python train.py --n_layer=9 --n_head=10 --head_dim=64 --norm_place="pre" --positions="rope" --rope_fraction=1.0 --qk_norm=false --attn_scale=0.125 --weight_decay=0.17 --decay_shape="linear"
MLP neurons of a small language model. Each row is named by its layer, matrix (gate and up: input weights) and neuron, and shows model dimensions 144-239. Each number is 128 + 32 x the weight over its row's rms, rounded and kept within 0 to 255. A neuron's up and down rows have the sign that makes its largest values positive.
Before each neuron's rows, "fires on" lists the tokens most often at its 100 highest values on Wikipedia text that the model never trained on.

fires on: " and", "p", "tt", " most", "ent"
L6.gate1343 [101  68 125 151 121  93 148 106 120 115 108 159 183 131 198  97  84 140 104 130  87  60 179  75 128 125 171 142 221 114 148 156 134  79 146 145  66 108  62 152 110 118 153 131 170 140 102  73 137  97 104  91  82 181 109 180 126 128 138 135 152  93 140 117 147 151 125  91  77  96 149 122 133 168  78  50 142 111 165 110 157  97  88 113 126 115 109  81  88 153 179 130  83 178 154 100]
L6.up1343 [197 128 224 137  68 162 100 158 119 124 217  87 102 134 117 118  78 131 153  83 141  81 116 161 121 102 157 123 160 112 109 124 150 119 123 118 161 113 169 112 138 169 149 153  60 166 146 132 141 157 152  97 154 110 135 127  95  77  95 143 120 117 107  20 139 173  66  98 111  73 144 162 189  96 132 183 113 150 167 162 101 220 144  55 121 178 120 124 135 191 138 103 114 109 203 152]

fires on: " As", " According", " population", " Record", "As", "According"
L2.gate145 [129 168 137 152 135 158 114 126  85 132  84 106 152 121  94 117 135 113 104 143 112  67 145 139 150 116 137  93  86 184 150 136 162 109 129 133 120 113 100  94  61  95 142 126 159 100 162 149  93  87 155 118 109  89 112  93 115 120 100  92 134  89 109 127 168 153 106 134 149 112 121 176 118 117 148 125 164 120  83  91 113 116 109 102 139 194 150 119  57 160 137 146 112  78  70  80]
L2.up145 [129 167 109 170 171 150  56 193 138 108  86  72 157 133 159 161  93 159 144 127  62  91 129 166 171 175 105 156 194 102 134 137 134  77 146 125 100  61 102 124  89 152  94 125 198 141 144 117 118  88 187  89 142 134 141  89 132 118 164  82  89 153 150 133 114 134 116 122 167 116 126 139  88 158 165 101 131 121 135 161 118  90 106 114 134 141 175 108  84 151 170  74 165  94 135 103]

fires on: " is", " was", " and"
L6.gate1009 [143 144 143 116 128 114 115 124 161 127 129  87 141  97 132  80 113 162 136 144 144 113 145  95 133 134  77 108 178 156 176 111  94 122 146 153 132 110  93 123  94 116  71 207 121 198 138 134 164 140 198 141 112 148 105 214 115  67  85 146 114 132 101  69 153 107 160 142  96  99 141 149  95 117 142 149 116 122 131 100 131 141 128  90 100 125  91 110 107 128 157 145  73 118 138 144]
L6.up1009 [147 133 163 116 166 110 158 118 129 142 155 126  81  79 160  72  68 134 142 148 114 106 170 127 131  88 145 120 109 142 111 113  91 135 127 100 116 162 120  80 120 192 131 108 103 159 141 111 189 107 119 193 143 119 189 220 128  85  97  93  71  94 129 129 156 111 130 168 125  90 108 129 156 132 100 143 112 117 119 149 138 123  88  80 170  75 101 145 117 138 105 101 109 154 101 103]

fires on: "S", " Sp", " 3", " (s", " \"s"
L2.gate1102 [145 177 110 156 130 139 143  76 186  61 108 140 103 184   9 138  58  95 149 163 192 138  83 107 118 127  98 107 145 154 156 194 101 120 155 110 177 209 160  95 131 176 103  89 133 165 149 140  94 204  87 144  72 154  97  85 134 183  81 146 136  58  99 114 118 158 101 146 197 166 107 138 126 111 156 140 142 145  96 119 128 159 152 119 101 103 189 159  63 101 129 142 131 146 135 127]
L2.up1102 [177 113 148 168 160 110 135 127 141 126 123 141 113 114 147  70  38 104 124 118 139 197 165 166 122  94 102 139 132 128 145 139 155 129 150 116 164 154 126  90  98 197 130 102 157 172  87  87 114 127 128 100 159 105  83 112 163 107  66 128 176  97 112 115 155 147  77 142 161  96 107 140 137 107 136 194 135 187 113 137 127 128 124 107 155  72 109 118 138 146 195  73 104 124  89 137]

fires on: ");", " |", ";", ","
L6.gate1407 [154 152 120 169 202 120 130 129  74 120 121 163 137 154 135 163 136 132 150 134  88  97 117 133 134 124 125 108 185 182 123  96 113 158 109  48  90 170 118 123 133 161 147 106 180 138 148 172  99 189 174  86 154  95  84 131  76 162  88  90  51 108 126 142 115 105  95 156 137 118 157  43  95 206 132 102 163 109 110 142 106 112 147 126 177  53  85 108 151 174 152  89  86 110 103 151]
L6.up1407 [143 103 153 170 153  70  93 120 107 133 128 144 105 117 108 114 133 150 131 132 165 132 134 143 170 159 114 107 154 160 109 149 127 118 109  53 108 145 105 148 118 144 104  57 136 147 119 206  96 197 113 137 129  87 131 173  56 104 100 109 113 130 112 142 113 118 118 126 110 120 134 109  56 150 162 165 198 139 109 135  41 157 122 150  96  69 144 114  85 159 121 143 146 113 107 134]

fires on: " |", " No.", " 32"
L6.gate816 [149 131 135 142 190 122 171 172 111 131 137  85 116 112 142 144  81 187  83 117 116 133 143 134 137 137 133 127 135 147 163 156 182 156 102  86 142 164 129 139 158 146 148 113 149 108 130 118 103 159  99 125 143  66 125 102  75 158  90 121 145  82 149 160 120 147 116  83 148 139 163 132 142 119 159  95 185 181 125 117  90 129 149 126  97 127  98  95 177 140 119 139 120 114 102 156]
L6.up816 [135 209 147  99 156 101 114 182 110 139 161  94 101  97 118 114 121  88  58 108  65 173  89 114 145  94 173 122 110 114  95 122 139  90 110 175 207 138 173 127 136 113 161  69 172 128 120 174 118 144 104 169 151 169 101  93 110  88 152 182 109 152 140 113  73 109 151 141  93  91 129 119 124 113 112 128 112  95 148 109  32 169 154 122  72 176 194 134 128 164  75 150 139 120  87 187]

fires on: " as", " As", "As"
L6.gate1721 [164 179  77  95 112 115 148 131 134 176 162  97 156 122 104 108 107 143 157 102 115 137 112 156 105  89 155  85 191 185  66 181 123 137  78 131  88 103 133 154 163 123 116  97  71 135 102 189 115 144 129 151  96 107 128  74 150 140 174 162 137  96  98 140  90 163 121 143 115  76  67 132 144  98 121 172 176 119 130 117 166 102 173 125  86 163 109 117  53 153 190 126  96  74 122 157]
L6.up1721 [193 181  70 139 134 156 101 111 102 177 138  69 136 100 127 115 159 148 146  89 156 131 121  97  79 118  61  95 155 111 133 151 102 103 140 112 118  65 129 101  97 188  88 146 119 118 110 142 162 154 154 131 160 139 144  93 130 109 118 106  83 134 191  95 148 127 104 115 137 121 104 138 136  85  94 129 186 175 139 134  94  89 225 130 104 131 147 124  63 108 135 132  75  69  98 110]

fires on: "p", " announced", "ot", "ap", "se", "tt"
L6.gate739 [ 93 121 132 134  93 135  70 139  97 141 129  68 192 121 105  85 123  72  15 102 102 110 154  87 106 149 117 111 135 141 130 164 123 128 109 109  84 126 110 142 147 126 192 127 135 150 146 102 160 126 137 135 145 183 172  51 138 140 132 129 168 131 177 134  85 182 200 112 149 125 134 151 172 145 134 122 126  77  91 174 106 128 164 142 136  97 135 105 105 138  97 189 160 122  82 173]
L6.up739 [122  27 102 141 131 177 143  81 167 174 162  86 159 104 160 125 156 133 182 168 159 131 135  99 141 161 117 138 179 152 140 168 119 105 107 150 130 180 133 117 104 108 138 204 130 129 105  91 112  70 134 139 146  85 144 120 134 132  49 118 127  99 137 201 114  80 139 152 130 142 123 147 186 103 168 135 113 104 156 140 165  33 182 185 173 176 130 128 127  63 162 137 147 119 131  65]

fires on: " 1", " 3", " 2"
L6.gate1332 [128  98 182  66 170 171 115  64 132 119 108 107 126 161  94  86 107  90 109 111 123 147  99 119  77 123 131 165 144 186 158 162  90 102 131 113 153 164 200 107 140 146 126 106 107 126 142  68 190 158 143 119  98  81 141 151 119 129 104 109 133 158 153 134 156 134  85 141 141 136 132 162 166 129 147 156 107 120 166 136 147 125 170 124  89 127 108 166 111 169 150 151 140 110 159 129]
L6.up1332 [133 109 133 125 108 120 142  92 145 129 117 125 143  96 114 119 149 116 141 157 172 143 153 121 182 131 173 129 155 119  88 111 107 214  68  99 173 164 139 106 153  85  99 176 113 124  99 116 123 111 100  56 158 170 155 110 163 121 148  72 104  65  94  65 143 175 114 184 134 106  74 120 189 113 161 146 148 186 157 112 206 154 159 105  82 109  73  91 184  79 124 113 161 119 115 126]

fires on: " this", "”", " however,", "1)", " named"
L2.gate1466 [154  95  99 144 124  35 123 112 136 147 127 151 142 163 153 108 131 143 112 129 173 115 151 143 177 173 198 156 143 184  96 122 116 116 124 109  50 142 129 122 160 155 110 120 150  93 177 125 132 109  82  94 102 137 112 153 132 153 127  70  95  87 170  87 188  92 184 123 164 101 138 150 145 150 127  93  57  96 130 141 120 141 109 126 114 114 153 141 176 158 173 114 132 132 171 213]
L2.up1466 [150 157 131 159 148  72 108  79 146 156 159 134 121 196 136 139 115  91 159 151 173 154 138  93 123  98 156 122 142 133 159 160 126  75 225 176 129 144 125 122 152 126 120 105  96 101 125 105  78 127  97 170 101 169  71 135 108 135 113 153 101  81 139 120 123 173 188 155 151  92 105 165 144 114 110 164 153 148 128 119 115 130 139 154 123 166  83  88 132 133 148  86 108 130 141 107]

fires on: " 7", " 4", " 6", " 8", " 3"
L6.gate1228 [144 134 158 112  97 118 146 139  99  84 136 146 146 160  87 146 116 157 128 110 133 166 170 147 121 133 131 164 155 157 156 105  92 169  99 102 102 110 155 128 117 126 132  82 191  81 165 177 171 117 102 109 118  52  94  85 104 189 108 137 134 161 187 118  87 130 122 171 163 154 175 128  93 167 214 158 156 163 121 149 179 145 150  67 108 151 121 142  90  81  98 104 163  74 181 130]
L6.up1228 [165  90 107 135  23  95 166 133 117  99 133 151 105 114  97  98  95  98 121 111 154 144 133 136 122 134 161 136 194  58  62 118 117 143  98  72 132 164 110 117 186 119 102 102 151  78 134  83 133 138  81 111 123 118 108 133 113 170 191 126 137 159 158 105 135 148 137 180  95 111 148 175 139 120 175 169  87 176 147  90 188 134 143  98 134 111  97 128 171  63 150 141 119 150 122 116]

fires on: " |", "=", "-201"
L2.gate1067 [ 83 116 199  99 186 134 161 126 189 116 128 201 156 109 156 149 117  54 155 179  86 180 136 100 153 154 154 143  99 126  71 106 120 184 149 169 166 133 162 200  80 154 121 163 123 112  95 121  92 176  97 138 134 109 113 165 119 105  90 119 124 127 110 127 104 109  93  90 154 148 110 120  86  72 172  65 117  85  78 112 110 124 119 140 123 148 186 117 167 125 124 124 151  79 120 155]
L2.up1067 [136 126 108 133  96 148  65 173 143 150 169 191 119 140 172  79 133 105  66  93 126 144 144 161  55 109  73 143 116 185 161 177 164 116 154  85 163  88 116 116 190 113 127 123 141 153 103 176 114 145 117 117 136 112 131 183 151 136 128  90 137 118  93 166 135 176 100 171 102 140  81  93 137 116 146 161 105 112  79 115 146 190  98 169  91 136 103 101 188  84 130 137 138 175 137 155]

fires on: " this", " also", " these", " however,", " thus", " further"
L2.gate279 [150 131 149 160 155  74 182 143 131 170 176 133 146 153 164 104 128 124 117  83 210  91  65 118  90  90 162 128 135 144 149 113 130  76 136 152 145 146  40 111 153 140 167 111 182  95 177 138 137 175 125 113  64 102 130 185 108  94 185 118 131  49 164 114 110 129 101 126 167 116 114 108 161 187 179  95 149 129 101 145 116 132 168 134 175 144 101 145  94 161 108 151 128 168 130 132]
L2.up279 [109 152 146 165 108 102 177  89 125 129 142 191 183 191 112 162 162 133 142  78 139 115 102 182 151 116 164 147  66 120 152 104 127 157 180 123 118 134  90 121 157  96 169 114 197  44 172 150 131 150 105 115  95  97 140 185 109  96 153 139  95  85 137 158 146  83 110 132 147 142 167  40 147 102  96 162 103 103 148 151 109 138 158 172 182 173  75 117 161 116 111 130 104 171 136  86]

fires on: " |", "–5", " Loss"
L6.gate1646 [125 181 107 116 145 153 175 144  96  90  78 102 165  94  70  83 114 118 177 112 154  67 113 131 118  64  92 102 129 126 122 187 104 161 177  99 128 106 109 131 183 157 106 120 140 123 106 173 152 176 182 119  85 142 119 110  99 159  99  90 168 136 166 126 120 114  35 117  86 170 149 121  94 107 180  86 128 163  42  75 159 150 196  92 105 103 132  77 153 136  99 121 195 165 150  99]
L6.up1646 [130 110 165  89  99 155  58 152 106 226 116 164 112 180 128 130 190 116 119 131  96 136 144 156 102 151  54 129  76 100  84 100  99 155 129  96 142 132 124  96 138 162 142 152  91 117  64  69 144 141  83 135 188 132 151 114 162 102  85 128 102 159 101 139 166 172 125 174  89 148  62 130 190 105 174 156 132 172 106 127 166 171 105 167 152  83 136 125 143 112 129  99 121 127 102 114]

fires on: "ans", " As", " Lars", "ins", "ros", "ys"
L2.gate535 [150 167 171 214 126 110 119 173 126 127 172  83 156 156 162 121  54 161 160  99 150 128  62 104 139 170 171 141 153 130 115  66 120 103 137 169 133 146 125 136 134 152  52 139  79 125 100 175 103 202  75 133 140 123 124 164 159 122 176 163 136 115 135 161 120  96 123 113 157 140  62 173 114 134 113 155 160  80 117 111 103 127 142 158  53 118 121 119 146 144 126 144  99 116  94 134]
L2.up535 [122 196 171 153  93 148 124 154 146 109 156 123 130 179 153 151 103 126 147  81 113 162  80 156 186 115 152 188 126 139 114 106  96 149 162 173 191  99 162 109 118 111  88 142 117 105  89 152 114 191 107 183 147 141 121 127 194  83 173 175  59 142 119 166  97 105 103 100 139 160  36 146 173 108  70 132 120  97 154 131  97 116 125 169  71 157 149 128 114 127  95  88 121 127  73  79]